Weights of a small GPT-style language model, trained from scratch on English Wikipedia: 241M tokens.
MLP neurons of a small language model. Each row is named by its layer, matrix (gate and up: input weights) and neuron, and shows model dimensions 16-143. Each number is 128 + 32 x the weight over its row's rms, rounded and kept within 0 to 255. A neuron's up and down rows have the sign that makes its largest values positive.
After each neuron's rows, "fires in" lists the words (lower case) most often at its 100 highest values on Wikipedia text that the model never trained on.

L10.gate317 [159 176 148  76 169 102 151  75 104  92 157 147 157 149 187 136 135  95 132 210 149 124  46 120 161 114 170  75 163  94  92 149 164 109 129 136 128 154 114 133 134 146 118 135 163 164 124 122 189 114  75 156 107 118  87 140 126 118 103  84  94  90  99 145 129 100 123 102 167 160 174 206 139 125 123  81 122 126 125  97  91 158 198 117 120 187 174 125 108  72 104 131 151 112 105  64 135 100 154 155 110  49  56  65 115 128 154 135 119 130 111 118 138 163 148 145 103 149 110 122 139 179 148 138  80  85 141 115]
L10.up317 [ 99 139 160 101 108 104 112 145 193 160 170 146 179 126 148 149 102 112 105 143 104  83 120 108  95 127 141 169 121  95  78 120 138  98 155 191 136 177 144  43  87  77 166 143 156 165 145 151 118 176  85 110 134 120 110 134 125 120 115 148 174 205 206 149  85 123 140 101 139 117 109 139 184 137 185 175 146 193 164 119 125 120 165 144 160 142  94 156 138 117 148 162 107 200 140  98  71 105 152 178 121  96 112  98 130 157 144 128 151 124 130 156 134 150 151 118 151 173 151 142 162  77 141 105 162  81 176 134]
fires in: "in", "to", "on"

L8.gate409 [201 170 132 111 137 157 158 113 154 128  84  89 172 152 108 173 184 126 145 128 169  87 136 164 148 109 133 124 105 116 145  86 111 117  93 147 128 148 133 125 131  84 106  96 185 133 141 146 107 115 137 129 120 181 131 147  90 142 124 109 135 126  97 142 138 149 158 182  58 131 230 108 147 113 142 169  74 154 190 100 119 152 162 127 131 125 144 130 157 121  73 109  73 123 121  70 135 139  92 122 173 141 178 162  91 161 108 173  70 138 170 115 117 156 164 114  98 104  92  89 143 138  86 154 132 125 145 169]
L8.up409 [133 128 116  92 121 124 121 139  62 115 145 101 222 166 150  90 109 117 132 167 107 119 131 138  66 103 197 119 120 160 120 145  81 100 162  89  95 137 208 173 160 132 124 111  71 178 129 132 137 131 107 166  89  95 126 126 122 116 157  92 118 144  73 183  91  69 127 165  94 203 162  63 120 124 158 116 201 116 155 107 107  83 105 180 110 150 160 121 142 141 123 150 133 117 127 129 133 153 150 147 120 118  63 145 139 131 129 141 144 164 137 124 120  80 207 138 153 200  79 101  88 121 130 145 131 155 102  98]
fires in: "also", "made", "played"

L5.gate279 [ 98 129 107 131 172 148  90 145 160 174 168 177 178  91 147 115 110  77 155 183 130 130  72 118  89 117 158  62 128 113  71 155  60 123 119  53 182 191 183 106 139 136 120 165 161 135 154 117 136 115 162 170 160 104 153 150 108 125 165 186  93 169 133 131 122  93 157  92 151 152  86  82  96 135 138 134 153 142 106 167 167  47 160 126 165 113  81 136 108 142 125 126  81 131 145 155 129 122 164 105 119 123 100 134 181 143  87 199 100 204 119 151 115 108  91 134 153 117 115  99 126 102 164 132 114  95 178 150]
L5.up279 [132 128 136 145 149 116 129 143 165 189 145 157 114 109 154 117 140 134  88 100  85 197 174 142 142  94 120 156 145  77 100 147 181 115  80 182  61 118 113 140  71 140 142 135 125 135  74 141 191 162 142 131 141 127 116 132  71  99 148 170 122 139 121 182 111 172 135 152 131 178  98 148 118 174 145 104 180 105 171 106 148 127 126  84 148 170 181 135 185 123 122  88  99 145 127 139 100  66 170 117  98 120 162 136 132 137 130  78 112 159 110 114 113 158 114 196  98 100 169 143 109 141  97 152 138  94 109 173]
fires in: "as", "with"

L2.gate75 [133 214 119 115 150  95 108  73  51 135 107  80 204 152 140  72 144  87  62 140 135 111 195 129 191  98 152 145 140 177 122 124 158 173 134 142 102 148 157 177 118 120 135 171 100 132 125  81 145 144 106  83 163 186 162 181 123 153 161  97 171 144  73 138 154 202 109 140 113 118 155 147 147 122 132 130 155 161 120 137 151 122 118 133 128 115 139 166 182 113 145 144  90 150 109  63 181 119  70 113 137 116 111  84 124  99 173 236  89 106 117 149  91 139 111 127 113 161 143 123 144 164 106 185 130 110 131 121]
L2.up75 [ 99 132 108  90 131 153 148 132 134 156 102 121 135 129  88  54 158 109 133  71 126 107 210 122 111 162 160 135 188 109 184 120 114 165  72 117  97 150 150  56 144 166 147 124 107  73 148 140 169 117 151  67 118 137  69  97 126 142 185 127 152 124  94 197 156 130 116  88 123 151 131 146 152 117 144 158 163 141 101 173 137 122 145 134  87  58 149 146 149 113 152 123 131  80 115  92 164 161 135 144 185 165  87 128 145  96 103 175 120 145 187 149  81 105 154  91 129 164 100  94 134 136 131 108 158 131 191 123]
fires in: "also", "instead", "recently", "originally", "previously", "likely"

L2.gate303 [110 116 121 115 136 103 135 149 110 162  82 160 110 144 121 112  71 168 102 112  94 135  58 166 171 139 126 131  40 106 116 165 108  79 106 101 134 117 137 103 134 100 112 160 150 120 147 144 187 137 143 139 147 138 119  70  83 187 126 113 118  64  99 100 156 181  28 143 144 126 187 136 163 129 124 154 166 173 116 106 114 103  92 149 129  94 128  93 101 118  63 132 112 197 201 116 141  63  96 122  58  94 143 122 109 123 110 152 123 177  79 106 125 151 118 153  81 110 139 140 158 166  98 137 150 130 126 142]
L2.up303 [107 152 117  67 120 107 134 113 186  85  96 126  98 153 164 135 203 163  90 116 116 134 122 174 103 173 193 128  89 149 182  44  89  66 116 124 108 163  47 107  69 145 168 134 125  62 110 157 106 141 150 165 117 145  71  93 130 153 145 133 124 121  54 130 131  91 106 147  97 146 115 156 148 129  85 160 122 123 175 124 120 140  98 128 166  83 168 106 157 131 155 127 100 122 121  85 108 144 102 158 137 110  69 111 182 122 107 126 221 115 139 175 158 126 157 128 131 168 172 139 187 143 124 154 112  94  88 157]
fires in: "life", "mother", "wife", "family", "children"

L11.gate245 [136 171 128  96 158 175 122 168 106 119 174 112 178 215 127 128 138  76 139 123 152 111  61 124 151 127 145 100  56 149 132 136 113 138 102  72 176  68 116 164 158 141  99 141 168  89  92 122 134 160 108 138 119 119 196 144 100 130 185 157 113 190 146 130 122  86 125 165 122 121 163  97 103  99 117 173 106 196 154 139  90 144 141 194 139 174 123 154 156 135 134 112  90 124 112 149  89 127 144 141 145 163 106 106 144 141 155 125 174 118  87 181 107 134  41 111 123 102 108 159  60 174 138 154  92  55 135 140]
L11.up245 [153 141 114 127 116  78 141 147 137 163 104 103 153 123 161 122 150 158 153 105 144  67 144 132 110  83  97 172 159  91 155 178 120 168 128 102 123 100 132 155 114 101 132 109  99 165  64 141 154 139 113 162  82  96 112 156 146 161 172 169 121 184 154 101  65 132 200 119 132 126 112 100 129 120  50 159 174 161  78 126 146 178 118  95 117 101 164  78 160 190  80  77 115  63 173  64 101 167 131 130 161 147 148 149 123 138 169 140  42 130 175 101 137 195  91 133 142 124 135 127 114  88 158  88  97 158  75 151]
fires in: "the", "that", "no", "to", "as"

L11.gate325 [107 187 101  82 138 170  93 159  87 124  88 102 119  93 166  95 146 125 114 116 127  73  71  92  91 148 125 155 128 151 131 135 142 161 102 126 170 207 140 175 126 124 156 118 118  90 152 123 105 171 108 146 143 172 120  68 142 133 149 138 142 177  66 108 121  63 123 169  73  95 117 120 114  92 146 129 147 131 142 120 181 168 162 121 140 170  65  84  96  74 109 135  69  89  87 143 140 128  78 135 148 136  82 114 151 131 121 120 118 138 120  85  80 107 178 123 149 103 156 171 118 199 127 115 118  96 156 118]
L11.up325 [117 128 101 152 123 117 164 150 106 128 104 154 134 100 101 205 107 189 120 134 129  85  89  70 149 131 141 145 103 159 101 118 146 163  78  56  92 113 173 104 103 170 143 126 167 113 116 135 102 140  88 164 135 141 131  83 158  57 171 101 173 143  50  88 116 129 135 124 173 113 105  38 152  79 120  65 132 158 129 102  93 160 115 109 125 144  80 123 139 159 104  80  93 109 110 123 149  97 118 124 179 149  74 122 166 125 108 168 125 141 108 153 127  70 132 158 121 120  63 124 102 165 165 154  83 123 160  90]
fires in: "the", "his", "it", "made"

L8.gate412 [132 130 126 118 141 120 161 129 108 118 148 116 166  70  93 151 132 137  93 101 172 121 105 220 149 167 153 135 164 132 146 148 110 128 153 151  99 113 152  62  87 105 130 124 150 105  83 120 186  99  94  86 135 103 117 155 141 161 154  79 105 144 162 144 117 114 131 145 169 150 170 117  63 166  60 101 188 155 167 165 168 172 162 128 128 146  91 149 165 145 127 158 107 162 186 104  96  91  75  87  85 125 126 135 161 132 113  85  77 102 150 118 101 156  63 125 207 144 116 112  70 112 114 163  83 154 114  75]
L8.up412 [118 176 157  95 173  92 131 105  92 112 148 118 157 149 202 140 126 150 130 165 113 147  85 105 107 156 110 111 134 120  81 117 174 184 131 120 115 177 214 115 115 166 102  96 158  49  96  72  97  87  86 181 122 184 119 121 132 131 144 109 120 109 170 153 111  94 123 128 159 112 183 152 112 136 187 154 181 113 137 121 106 188 129 168  94 143 115 131 102 146 184 182 157 157 119 126 187 168 115 148 127 126 102 103 146 102  99 147 208 112 130 177  91  57 155 139 145 165 108 143  87 158 120 145 185 103 104 114]
fires in: "by", "and", "also", "thus", "subsequently"

L10.gate200 [117 188 154  95 134 135 143 102 136 148 131  91 123 129 172 140 124 152 117 127 125  99 108  56 167  52 204 158 146 127 132 114 118  76 134 178 153 112 166  79 184 161 112  91  92 124 133 122 173 166  96 134 136 153 137 143 139 109 189  93 140 137  91 140 115 140 100 125  89 114 168  78 142 128 120 107 118 164 113 102 180 149  79 123 154 108 114 200 147  94 126  98 171 117 101 152 132 141 121  76 142  39 118 199 112 122  54 160 141 189 170 158 157 124 109  99 121 112 123 139 138  85 141 144 139 140 183 178]
L10.up200 [ 88  56 159 103  87 121 134 115 113 160 132 144 135 158 146  90 127 142 146 106 162 165 175 131 129 132  70 102 114 117 147 100  85 150 124 105 119 142 168 161 126  78  80 142  76 118  88 169  97  96 125 121 128  79 100 159 157 145 132 143 114 159 111 180 145  60 144 125 160  54  68  99 100  85 116 114 177  94 109  92 149 114  99 121 125 105 100 150 137 144 170  67 130 122 163 132 130 130 108 109 115  90  94  79 121  60 148 155 137 129 138 111  89  81  92 119 215 116 135 151  85  96 174  66  98 118 180 162]
fires in: "the", "and", "to", "early"

L10.gate434 [106 117 114 100 140 165  64  39 156 130  92  94 100 138 137 122 156 127 167 171 140 145 133 153 159  95 107 155 132 114 138 140 120 120 106  80  98  88 139 104  89 128 122  95  94 205 144 146 127 140 171 185 156 163 130 136 140 142  91 140 149 109  80 126 122 184 104  85 143 118 181 114 103  93 184 110 123 104  54  68  83 183 174 115 135 123 112 148 102 100  59 120 137 103 142 119 105 144 157  99 121  97 141 127  94 144 133  86 119 107 119  95 185 115  91  88 169 126 130  98 132 134 117 122  53 124 120 139]
L10.up434 [104  51  63 125 140 134  95 147 108 118 126  79 205 117 109 152 170 107 150 166 147 120 145 110 165  62 128 209 110 157  87  97 133 103 127 136 147 136 135 159 129 122 112 148 208 112  67 183 145 145 109  88  99 114  32 176 106  93 142 165 156  87  91  82 159 138  89 164 103 135 126 136  87 104 107 115 147  86 127 169 127 145 183 150 164 182 114 156 126 116 118 124 138 149 148 106 138 136 130 111 146  68 147 132  70 137 131 154  46  95 144  95 108 105 132 124 134 156  68 142 112  97 127  64  53 148 116 151]
fires in: "to"

L11.gate308 [115  64  96 169 164 107 150 113  97 201 140 156 123 168  89 108  67 161 177 190 141 107 135 158 128 110 137 116 115 101 131 144 123 150 166  73 160 128 132 181 186 111 169 140 151 168 127  93 179 131 123 138 131 130 112 150 117 180 221  98 171  87 107  65 139 107 171 195 139 170 161 157  60  92 114 101  64  74  92 124 125 105 142  92 137  84 166 157 118 106 176  81 134 138  65  74 124 111 118 119 183 175 149 112 143 130 136  95 123 120 171 118 110 170 118 105 126 137 118 123 132 161 150  93 173 124 143 157]
L11.up308 [124 155 151 157  85 110 138 155  99 168 118  93 129 157 113 121 126 158 125 109 134 113 217 141 105 108 105 103 120 119  80 185  96 131 147  80 142 156 115 151 103 133 100  85 130 139 131 134  79  99 142 160 123 141 126 109 137 132 112  99  94 127 114 145 128  88 114 198 131 187 109  95 110  74 171  53  68 152 114 154  70  79 170 162 105 112 114  69  93 142 110 168  67 141 218 141 116 142 165 113 194 135 192 134 160 127 132 157 114 160 188 138  77 171 146 105 131 145 137  99 115 150 122 175 110 173 157 166]
fires in: "made", "a", "making", "as", "wanted"

L8.gate85 [ 58 152 137 162 153 147 124 103 122 183  85 164 174 138 140  93 167 102 113 107 147  70  67 167 123 162 132 110 158  94 101 141 184 197 118 126 171 154  92 137 113 140 106 157 102 114 134 105 130 142 112 124  95 171 127 108 101  88 164 118 113 101 108 161 127 142 123 195 103  76 140  77 155 134 155 137 179  84 103 107 126 120 171  98 159 174  71 114 150 129 120  76 131 106 104 144 106 160 163 104 165 140 152 127 140  83  99 170 107 138 112 134 137 162 100  90 127 137 169 127  87 135 167 141  77 187 124 123]
L8.up85 [147 107 152 105 132 101  95 172  74 142 179 132 145 153 112 185 157  58 109 121  60 156 125 121 172  82  95  94 117 142  91 150 146  75 108 121 116  97  97 137 122 166 153 143 156 110  42 125 154  85 153  77 129 116 152 171 153 118 127 138  88 136 134 111  97 108  74 157 137 128 178 182 115 185  64 117 150 136 103 171 119 151 193 133 185 156 188 111 120 115 171 107 117 100 121 100 172  67 110 114 151 213 145 140 139 104 181 168 174 111 146 138 124 120  85 183  73 128 144 115 140 129 147 103 127 105 113 100]
fires in: "with", "has", "resulted"